Weights of a small GPT-style language model, trained from scratch on English Wikipedia.
Size: 16 layers, vocabulary 1683.
Architecture: RMSNorm before each block, untied embeddings.
Training: a variant of Muon for these matrices, 116M tokens, 7093 steps.
MLP neurons of a small language model. Each row is named by its layer, matrix (gate and up: input weights; down: output weights) and neuron, and shows model dimensions 0-159. Each number is 128 + 24 x the weight over its row's rms, rounded and kept within 0 to 255. Numbers have three digits each. A neuron's up and down rows have the sign that makes its largest values positive.
After each neuron's rows, "fires after" lists the tokens most often just before its 100 highest values on Wikipedia text that the model never trained on. A number after a token or word is its count.

L8.gate311:132151113130117114113116092115133143091137137149119130097146098137140131148121117106144155150120101121102101130145147159144139094127119145146097137137126109102107129091099155126149153131161142127139156123114116147171138147118092134096091109105147084123132180149132120146089164093151117118121158142100140098165148096108128109204153130159096110103103091155109162143097119078115112134117156123157106123142137074181186081158095128116108156144107161120111128146144073105114154131135134
L8.up311:143120080082133150141141150148115118154135142166079099106138163137159133088136134126112110137174145162125126170106169145137086100145140108106090078125102126120124114171116152143138147129135114127136089130100136166154131117136148175121096152144115125127095102090151107111137172130120155096171089131131111117143102098071124148098085121111135117119116132119127151119105096139144139082194154138113144128132134136152118122091142125108155129111146122091125082123136177152143160134160134
L8.down311:094130101095169088146125120142117123110124061122145122143115106168116135127117134143110140116099126163116117137100096121181150149161110155121139134093117126163117119191132116140122106118138113138131157118120130111129160124161102142120133130164136160117111173127156103096158128178088083118130103136104129206139125159112132116119119117145092128175118095136128159142176160159086164112123130138170135138125112122103110139128166119091147063131137143119118106143120101164141148133111158
fires after: "y" 34, " B" 11, "er" 8, "A" 4, "ro" 4, "B" 4

L9.gate295:154128119147137128153094114143113099147084122120108082127146101160171128146149140139150150128133128116097134145129114110111107150112132097119158133122165153096117126093116123146154183126140135130129111158150156136150172129108139132096170113098125122163095138144097114109122163135113090142121110118144120118100092145104141168123160116099102081152105117134148157167150128127122096110141122128177183106129117108162122118155096087140124087168050122101118144118087131126122142189162108
L9.up295:138084126091165144159140129100189157098138108126178113125112165125149162130142123150108118157152092148129157092114116134169152135124113148152138117135135092101133137120116133115098144136111147080121110107069125148129102175132137113159096129126120109143124080121095095103085143125166110123147120105128117118172161127089116133142087138142159143139102117147159108103132082145123158101129169116110155155140193107077121148089145135140140178113124123111149126119142133141123090140103132
L9.down295:090147119131098106094119157145087123123125100132141136141145091142080149134136119121163155092079118073142127155114095191065146142127115105100120170100107134131093125173136162112120142113113130154141129143122111156098153133159144153095094110109133131146116185121164091105122102119091126136157123168112159162154122162191127124123142124123112116146122137103093138116106129099139136166159090127168082114118115103122129146117157128143125100116103125126130119179098134152133132117132142
fires after: " B" 30, "B" 15, "a" 10, "A" 9, "ium" 4

L2.gate315:129088106120109135156129137133110133130147106123123129162130082140103123162184127190161158127094089168125104128142125105117124142120131141130111136105131118077146131092105158114101096122114138139113128111118123165100153132089121177123108124127106166131103137126104113116126193117125110119178110154134125115122101114092170124129126143136102108144149096121156149152146144175148182137152106130129168093148124165139162117162123182175177137116093151129127126137115084131081122114109110
L2.up315:174124134123137098181106106144137162152151104161147142105113114144123109146105144133144168106147109117153142151117139139138179132137134123103102107175192123080115114113096127159125118103120132060136101125110134126172112117133135164139117148105161136151131144105110100133079093109109111171163133120103122148140114109103158119150093136112094128125133099138120086157154121097106147150170136100133132170111145109152149154104103127148157165125124132111100102139114102128086075103156164
L2.down315:089124083091085153113154142153142158075138136116154138132140149145137117159142125145128133136117069114127114120120119108134060135116084137155115152111106170115121119101139161066137084145112071150137109102107147120087124128123166111103160116129097123132076110135145176090114107105111133113152138113119134118081118162161092148129091125145145163090130142133130127133111142136121169122146108114128122140107121133076135130113119113175116104133148155116134148099115111133140170088122166
fires after: " U" 17, "A" 12, " B" 11, " I" 8, " G" 7, "U" 6

L5.gate204:099138122146117118124138110095134133153091104097099094141156136121128177068118118115134161105080115117093115125120097157130106129096131135154112146153137161085101110115135115177125156104145148127096108088121127137167170143119194107121159134122188107104146113132166140123121164156089121088137176140113156113147140125147147162155129130141131127136132106115141152080133108139130153177111144067141138138144152143107103140153105117108122111138143086117167137102135139131101086127102150
L5.up204:118138187164135114098154145121129138104149141106096150149125151150115129095121133133149118119178102146135109136149138090122139162131130115182088143132152106098127199110122127120124129142162141151116129110131146110111127158133160127137136160160127122153146151148090117127097162124116128115125137126124119132125101150138118129183126088143165101128089062193124120160134131128159187106134117078163098106116119141151187150107135125128132149121146150108158107101128164179103129108148105
L5.down204:132131090168122143137136128143123110102118100118138108159157076073147156088115130094142122153149097103143137166108125173130088135159146121157174148130116170115129143159110160136126135151145141135101110067140101160148151131101136132177112141122127148142124102144136100133139154153142177139135098122139110162152132146138116112165157121126103111171136140070145114118171170128114123138136114097075126091150144127154150117169120134102117122143084082152118106090126156135088111113147139
fires after: " m" 18, " b" 13, " cent" 11, " B" 8, " M" 8, "b" 7

L9.gate380:150120100143156135103127177132151157122122116138130130098113107108141131119054147143147119122137115119152142110110088099158143099103115091099097122148090127098156095187136140094151118138098105137147145118116106155155130140169138157142148142135193108138147158096081139116120116127132099083105111130092129120078157144101156117143139141094133113106139139111097119085160134168074083141153145152154132127093132124153090120107088102156150084120109144158111109114131133119133130125147124
L9.up380:101139168131147114098102102102159100156143154090114153126085139126141133154121106126097106140115105095130139148122148135148174121145107105122107134163088110164110149139108161127105132151156144156115101083147125160084103146122158142148129177173158111135168102131150140149107110099090118105115097141102099157075166145153151140157143088113154124090119158119129082131118130124116107135084165092117166144108165100092099104125108168106119135119142136122106123100115093133160118140115139
L9.down380:152109105118134067135152141173167146159138121141122147113121130115159102088170169116146126131134124098149160161165129107108092109091069151108111105136147138108083119094145106094106128108133140138070155099165130123130148120149113132115156125150182095129116107097124135151092145117131135121138123109171127113138096107128152105120119125157177142120144152176137124124109146083127100110137115110157085139126115125162122133176099170121120119134098154102110163131120105154108116175120102
fires after: " t" 16, " P" 11, " T" 11, " p" 9, " Sp" 5, "P" 5

L2.gate255:122104068132109115107152110151138155147091103152128151114154116134158115137115095128120119090132155126099116142144147147130096102146120138136091148116079140078158164099104145148102134125142110123121139153124110166115129122151123185151127090152112081106146114116111147129103144096152123099167134108150114136144136126130125127143130115154140113086132163142136134163087168052153150145135145117148128118146138153164140118081116153165137175132119141087171068103145102103136106161119155
L2.up255:112096090136120159149139087157102130150106097155082132137154107136175143138113136151120139119127150131106121116150144140114110144106111102105065140110104159112150133114119132123116121147166126135141133144106100154100172148166145184130153072145126108085170124105135147129081152090185112111152142087118114157148114169107136120163127144145128103118126137124147115151100134083123170134075140093113108121141110140161126117101132134128142155115134167106160119165129143112136120200136137
L2.down255:163111123154098110116126085100174116123111127115161144086139103118120107112128057134162105094112162119115109133079097135116111141161129100128155109117141152149121143132139143109114116115098085107124133129131145135147119120107148088141116158080135077109112126117159138140122072106047115115151140167162107122113140080132072137134126083138120095135167145142121133138151109125155094157141153150184111146146159151134128123126117102130155117117117125130146086101129103098123146157139133
fires after: " b" 46, " B" 9, "ro" 4, " |" 4

L13.gate256:127145074122161169110137112134094137118185159117129131118148123109099156087113090130174155109113165124141128129112119128166116114127153145109141153192101098140117186133143109130086118132097143101091122130130113084144152135096117152116148108101106110125183155114134132121125127113138117144152141120109104104134101186110104120078125103161103129156103131102106148167133142091130104140164153093167110157144092102130100140122085087113129117136140122149178141114146142128145142155116126
L13.up256:122162148168162127094107099135137090137146166108133124166126166113087104127135146141130105112093156134134105122125138149116120085111101083079096119116123092145117148093105129143091106130126178130155086137147137117140138130152132183110129141112157111105108149149124116160134141119098101067122113129155097086124123149130125183150162106134120141122121116159101169110171127132134121133151129059104141095123157113105105087133094172115123119109140106128108113103074131122117150123119093
L13.down256:166114103115119118110173142097143140093108127146144126140105141146123097144152094149114123099173122100143125112092137054154134077130118141144114161145154166155136105109174098183154129150148117117098150099133157097093127099093133102117125153151137146123140093103104109128114137103124168100129141067097180101112116126152139121079131131102139110101123132119169110084108115112114160145147119169119092153109122106141097146103123115150106157164133140148116137142125147149125105160109144
fires after: " T" 13, " C" 11, " t" 11, "r" 6, " D" 5, "t" 5

L4.gate150:151169100133095133164145105144105145166074119111127128152101160077147163109110091137143110127134111071170126131132133138150133115138102130128143136138140150125195114106135102149091154144124094128138165166152130161123151121126163124150119148096117139104142099133184131109178147163111118115092117150113080130130155108156106132137122147106159083082166106113114141118103131119166165153128135133122119133137144127166138118153106119151144131137183103093134128141168109123099125167156103
L4.up150:153148138167109133132094094143177142133086104121112129141132158146162125105137115116139069123145100095124139106144151114168157148105147136144142137129086169142162138104127090103110150121102123155153145140123105135102163122156133103154116137109104109150121096141151134115117129125154141119097153158108133128106126113116103106144109168046143086058139097155093129131103144154141146156111099085144134127128159083151122141137122117139162144099125123091118120197112135159094111141119126
L4.down150:133109129119110123139152099160091101119105138151143113099121093146121107117093158078129090125098197138121122092129122112156140125180156137077163128149144154103097125071140133134134134105123160122135139136090155134128136134145157148166122097167101096104143155103154099120083094127079155172127158100108132152153134142123113138097156138115117156163118109111135154131109162087117107132137129112150116128130114182122106083126148146122135177120147180161113131110109110118124138149123100
fires after: " b" 22, " B" 9, "B" 9, "en" 5, "av" 5, " m" 5

L8.gate430:166139098124144126119099129118138110117137110124105098156148109127115103119100170095130167096146144115150088126097116111143110163140106104151172095113146097120103118100110103102152129097121133133150115130170142125130096082177139164106143122151117143124115168140113114162105115120148069118185129069128096108142138114179164105130136106130183108178133103099105106133124133113135161143150136149144149138113156102148088138111136095169145154138122127149129122140125126076131096093124170
L8.up430:090071136107158115073096150112103135113158121151137162096140122109111148122110089125118111128135136155147088127141138133141130142136157114136094115134109151107119139195155120164116126157093140132110162138155142101172092132135104124140081120117123103103119091136140097098170099110126103146132121122101128135080135158106143100075138117106139112152152144131160138131124152125141097076145127131125179090117162099161138133140114114121150116112078118143170114085108122114164158163137086
L8.down430:145150140066198128164110161099088153128122143112093148159145122102166179144112099115123148158147148109122104145138147092105127149089136144120104143126135105112141116134120088138117129148137105180099145165150083155101143153162154125071130132162115144105144131127134205104099140141104152151131118106133126111122134116137095127158158126145136147192107140152129126130118152164123145160135109121170094107109124130115092167144164121158148111123117104123147131129133164135117118116100133
fires after: " c" 25, "ap" 15, " ch" 8, "C" 7, " f" 7, " Sc" 6

L8.gate314:169137151122105170105171132153118185162153135114126091102164099118129139139148168129154122084094099138116145163137119150100145146116145106120134124162134139129140146164065135122139105142110106160141104190122117164135120145137087156132161106143163117107112139148135130136119098123109095132157140124132123087130145165093115116104131130095101079110118137118140094124159121125131089094144158140157139123125125128134201135138124094160123104165176147126145144117129154109113153142100179
L8.up314:161130126136168129122120152135130091163106087132093129100124118111125092159091130129124125166124101154127125130109150143138117120120128084113169159154138120156080128179153124176131141112140089097082090121132125101139131150155150148130121097090144097133097172172138137144112157127137127130125154129122120120124178155130119100114088127140147116109156120150084082147121114171097118138146138146156108176110129092193089116109099113138135122109142121156147086106077130116136137099100155
L8.down314:129132089116088148129170117101132109121124144100093114138123104150132051098160106117139097099165121135097178089174122134127146121092107161112097122127125077122124111147142115118165134115167112108096150081161137176112125121139122134112139134168158119144104151128147168104125132118117151189137134142150094093094134129151163142161134090089131111182122115133104117140131090092148143153142134117116128128132120166141105091100093122123144121127129114091143161097118094105133131140109149
fires after: " t" 39, " T" 30, " p" 10, "ult" 4

L11.gate319:126139153111151154139124152120128141116151102179170074149124093100141157123126130088108105112137104109145144124105176125119147117165100141121107123119152123151126114159129120072188105107113125119122146131095148165113142096173129120160179135141167152093130130125104137150125106114125074093143122152125076151139144169121142113125142148115145093100089095151118085153143149111103079120154163083155148134108129110117120134139079092102111116128165146153134123113115125104129093125157140
L11.up319:106120165140141155164162131085121108121157127161110116140127085130084128112108120154142116152091103128103171157125131113127120083079127125118139136105178175138121122084128143097112121122105103105109121141103183121090108109197155156107131151116155133128120067108126125116177112115120121117111128122115099110122137118136131094116139146102133120095106103145086084137103122146137099101167127140151108108098097089137144115139101119088138103089165084165138137115081137122127132114130126
L11.down319:078142127124130130122142118133123133151121138111125213136114124120134077119109170195158159070111138127117137127147144121139153139106123104111116162120135149141113122102101117132106161115153126110138106117080162107114128163089151104110073112135136090115131097159143134103129126114082118128090111145081117131146107143109170148147098139125131149133134169109136154078117136106148193122102149085105109146104075135127157116150150134125152134158123093118130133161105133137164149142120134
fires after: " T" 11, " W" 9, "p" 9, " w" 8, "w" 8, " t" 7

L5.gate320:108127111089097101139163103111104113139066142112131122091110164143141156151148086090098128093128117096130147160140124109137137094153164137095132139146113144136113139150098120141116149130118126136119138113183138124164137081056110148120140138104101090096103123077106126129115133120102103120111125164092117169137136139152109148114108115148095089149132176129175149134109122108134129127153104089135139124103153133172123173130126135101174138166094136176180133117134140113130145131124107
L5.up320:146159106101096134118173111117120116132118130177134107117139135139180176142137116137144089139174127120121138155138125116152111156133115143150121095106069147113152153105101119109108095151156128134163142104088095146118135142128136141138124167097096123137144129103127159126065147149153162112107138149162094128123129141148102088127168136128126090123138123136145100093102129100123125149099158113131135104164114089116164107101110127135167185164086176151103083129181130135116123155125131
L5.down320:125116177157115101146149146155118140085160101140132115147141134152125118112155122148176126144121143144078130087150080118110079124136146124064136135151071126147133100105114131144110098113141125120151171120143136122071123132167189150138124104118119107128143073136175085133122084152130113116125074108152127128147125114114147125124139127104137166155147123131076111126147155107116097154088163103149113128132138125094133092116131134132098111159087090123105104151122128129149116137125162
fires after: " b" 26, " B" 15, " A" 9, " Fran" 7, "eng" 7, " For" 6